Weights of a small GPT-style language model, trained from scratch on English Wikipedia.
Architecture: LayerNorm before each block, no biases in attention or MLP, tied embeddings.
Training: 752M tokens, 5735 steps.
MLP neurons of a small language model. Each row is named by its layer, matrix (up: input weights) and neuron, and shows model dimensions 160-287. Each number is 500 + 40 x the weight over its row's rms, rounded and kept within 0 to 999. Numbers have three digits each.
After each neuron's rows, "fires on" lists the tokens most often at its 100 highest values on Wikipedia text that the model never trained on; "fires in" lists the words (lower case) most often at its 100 highest values on Wikipedia text that the model never trained on. A number after a token or word is its count.

L2.up464:435480484536456522389553484551433488484486483545498473482483503532437433491451517502509515554485537555486527519450450475425480564485560548466484512490375551514420565489526412489525456553512503498487512545471475519492567569587472479502499521521481478523563489451475500415420457497508503538526476456506537561485415513477474558497527483503555519533490515416424542509484496507509519529450
fires on: " Mar" 30, " February" 24, " Dec" 11, " April" 8, " March" 6
fires in: "february" 27, "april" 8, "maritime" 6, "march" 6, "decca" 6, "marathi" 4

L2.up87:478520457548558510497512472516576528504533453500470534473461516482519477478554523485481464450506551447476529494524519594497526537461456593509563475487457522457497496533520446467523511476519486528483437460563477467494454442506516437492516502484491513421485470535554524496508559561570536557470486609569519454491508463484497459484486523480616439475549476522495522468475443501552567487536
fires on: " as" 27, " Vice" 16, " former" 6, " Royal" 4, "C" 4
fires in: "as" 27, "vice" 17, "former" 6, "royal" 5

L2.up238:472569519511467530501475469526531465404518492548555485512494538502505471487488503561568453517544534498427536499486540583551492512443499446398533526445446524446470526551462479520517504480540484490463474505472475479527507501592559530530479495552500469468516501432482535512478500545504480542577468515484516499538541565494497458443510491496534597520494481525501548455448467486488562459606
fires on: " June" 24, " February" 13, " January" 11, " April" 7, " March" 6, " 20" 6
fires in: "june" 24, "february" 13, "january" 11, "april" 7, "20" 6, "march" 5

L2.up350:477429485456510516461432479486466470492519508525511564526411475510472497499580556525539566524529459470513511551554458585537505428539459446461427489431466532486481550534517484529543553528536524502523468523533490515483548501521603529478456454467484549492508489508478519546440512547521500495528460502539525512490478476477527523489513504530492515440491510538453447480465525493560504395601
fires on: " its" 58, " whose" 9, " located" 4, "'s" 4, " Its" 4
fires in: "its" 62, "whose" 9, "located" 4, "s" 4

L2.up1197:474458473496502533436504525459467561510515472581600506506488527528451525526532508543475511446498541474484614493532497486510500464495500559486431471460434495505478557475467434452468472479486584503498464531492566473491453491515550507495504457592524473502414508411475491460530466441530495498476487508447440593574465511506581491568526526490494571523510498548579557484495508452472564528485
fires on: " when" 35, " before" 21, " while" 15, " until" 9, "When" 6, " When" 4
fires in: "when" 45, "before" 21, "while" 19, "until" 9

L2.up423:493499478528497472508453573486537570478498486492482534458411454480447530427591565491535518558464460507521581517530492566502475486545600448470417476469471545477473469529470400465582540525466524484527568555475443499511548548526503489488526553578444515515575482475543567528511457550482436528395482506500506513555581487507486397496490525439483514399515439458479502491454482532523436557486
fires on: " medal" 22, " place" 15, " competed" 9, " Bronze" 8, " won" 5
fires in: "medal" 22, "place" 15, "competed" 9, "bronze" 9, "won" 5

L3.up775:441524480537504510537455455564425527510469575546507507482439508525511476404552497564496400482479434546484512510480468538535493487488543557481467502498449544548555481524446462512439477518472523476537532518476468468492449404514467498542453554470439447499481429488530516437501489484505439501477461523517568531490447422505417507477504536485548463529501504519432530381474498493509450520522
fires on: " first" 26, " State" 8, "'s" 8, " second" 6, "oux" 4, " Gold" 4
fires in: "first" 26, "state" 10, "s" 8, "second" 6, "sioux" 4, "gold" 4

L2.up1262:530522494456484486460443482539441510487456457535533527511516496547460467536495579522475540534528607555497521590495526473512482472436455514578488539430509511422436482504546433462461529524439520496521472529466535519452438533457538450528552516534564495488492487442457475511459525436525490498507542526456482434483504451493512503466526520496543457533515556510550451437515505494533553576575
fires on: " since" 14, " when" 11, " which" 9, " if" 8, "When" 6, " When" 5
fires in: "when" 22, "since" 19, "if" 9, "which" 9, "after" 7

L2.up911:515461420491552521523525490545492537461464438477531476502508527493465479496516576492573533466513545511545467480459536555540515427502484446477518509548440532519406486499571455508550591492492495521518480474493482493396532533487621507520447534493477483519495487495500467550497501512373423516540559508420509512474483399474495546446498556489547525597502432472455529507437518498530536497585
fires on: "'s" 23, " World" 17, " Canada" 8, " Canadian" 6, "Pro" 4
fires in: "s" 23, "world" 20, "canada" 8, "canadian" 7, "openmindprojects" 4

L2.up1052:524506492473542508539552522432516455444498496564488570501385476540512461484479502489529525471462471532499484555527463524561475496543494484456484489535485512529497500533527433371551529469498487528450492462569423536524485515540465536523504558480494522533568504456562493419497463546482502522442515485509540435474507481467545516475498583441394550490533519510488526480400439507523525595521
fires on: " only" 28, " known" 20, " born" 10, " first" 7, " older" 4
fires in: "only" 28, "known" 20, "born" 12, "first" 8, "older" 4

L3.up555:457454468414487517543514482523454578519399494480532508553457494592507478510488504589572474447477501496508475491510536522562518593491580462511559549488439518506434475529521444507547575511499532475441512459507498515539532474509467439473497514438598485448554477456466497525496474542514458563504541529501596452551485450419468523495495506470522485490539529503462521481353517544556524446576
fires on: "'s" 57, "B" 26, "M" 9
fires in: "s" 57, "borderline" 4

L2.up113:519482536510459560508586537576497485486461472505587463517531507528479498500497477540536562481514561370485502424403515492567436527466528539476502567496493494478460458525488533558479557553489460519470495539493482494487503526544539591526513524512514510445453510516551548480530513415528473528515476515546549538469480502444442511485532442481529544453504496538560552465496532513552510520454
fires on: " 28" 15, " 27" 12, " 24" 11, " 26" 11, " 23" 6, " 7" 5
fires in: "28" 12, "24" 11, "26" 11, "27" 10, "23" 6, "7" 4

L2.up913:499539523461489476470489516433515473514534530508502517509409470484521562502561582496529467538540539545487546466497527552545533513424522536498546453487515527501459451498494535476557476485447492521526458537440464447531477522482527461547461512502537429511543490502511490466559487598526566503484547528517458541505503358481407510550537516454533471481580431504478432535543482588536533529576
fires on: " for" 27, " of" 26, " at" 19, " League" 6, " won" 5
fires in: "for" 27, "of" 26, "at" 19, "league" 6, "won" 5

L3.up383:493505500406457539474552561463487527505514538494459513503461559540481501509452485528563462463536515462466527491523489450533535590497524477556501486471491526491527519452545489506463531478422468515498442460473497529476451481476474503498506488513537491526515523406522526526514553474513472518499608523518483471537444453496414506505551567453457547473451476510571516530464413608525527573519
fires on: " at" 47, " attended" 8, " By" 6, "At" 5, " At" 5
fires in: "at" 57, "from" 8, "attended" 8, "by" 7, "with" 6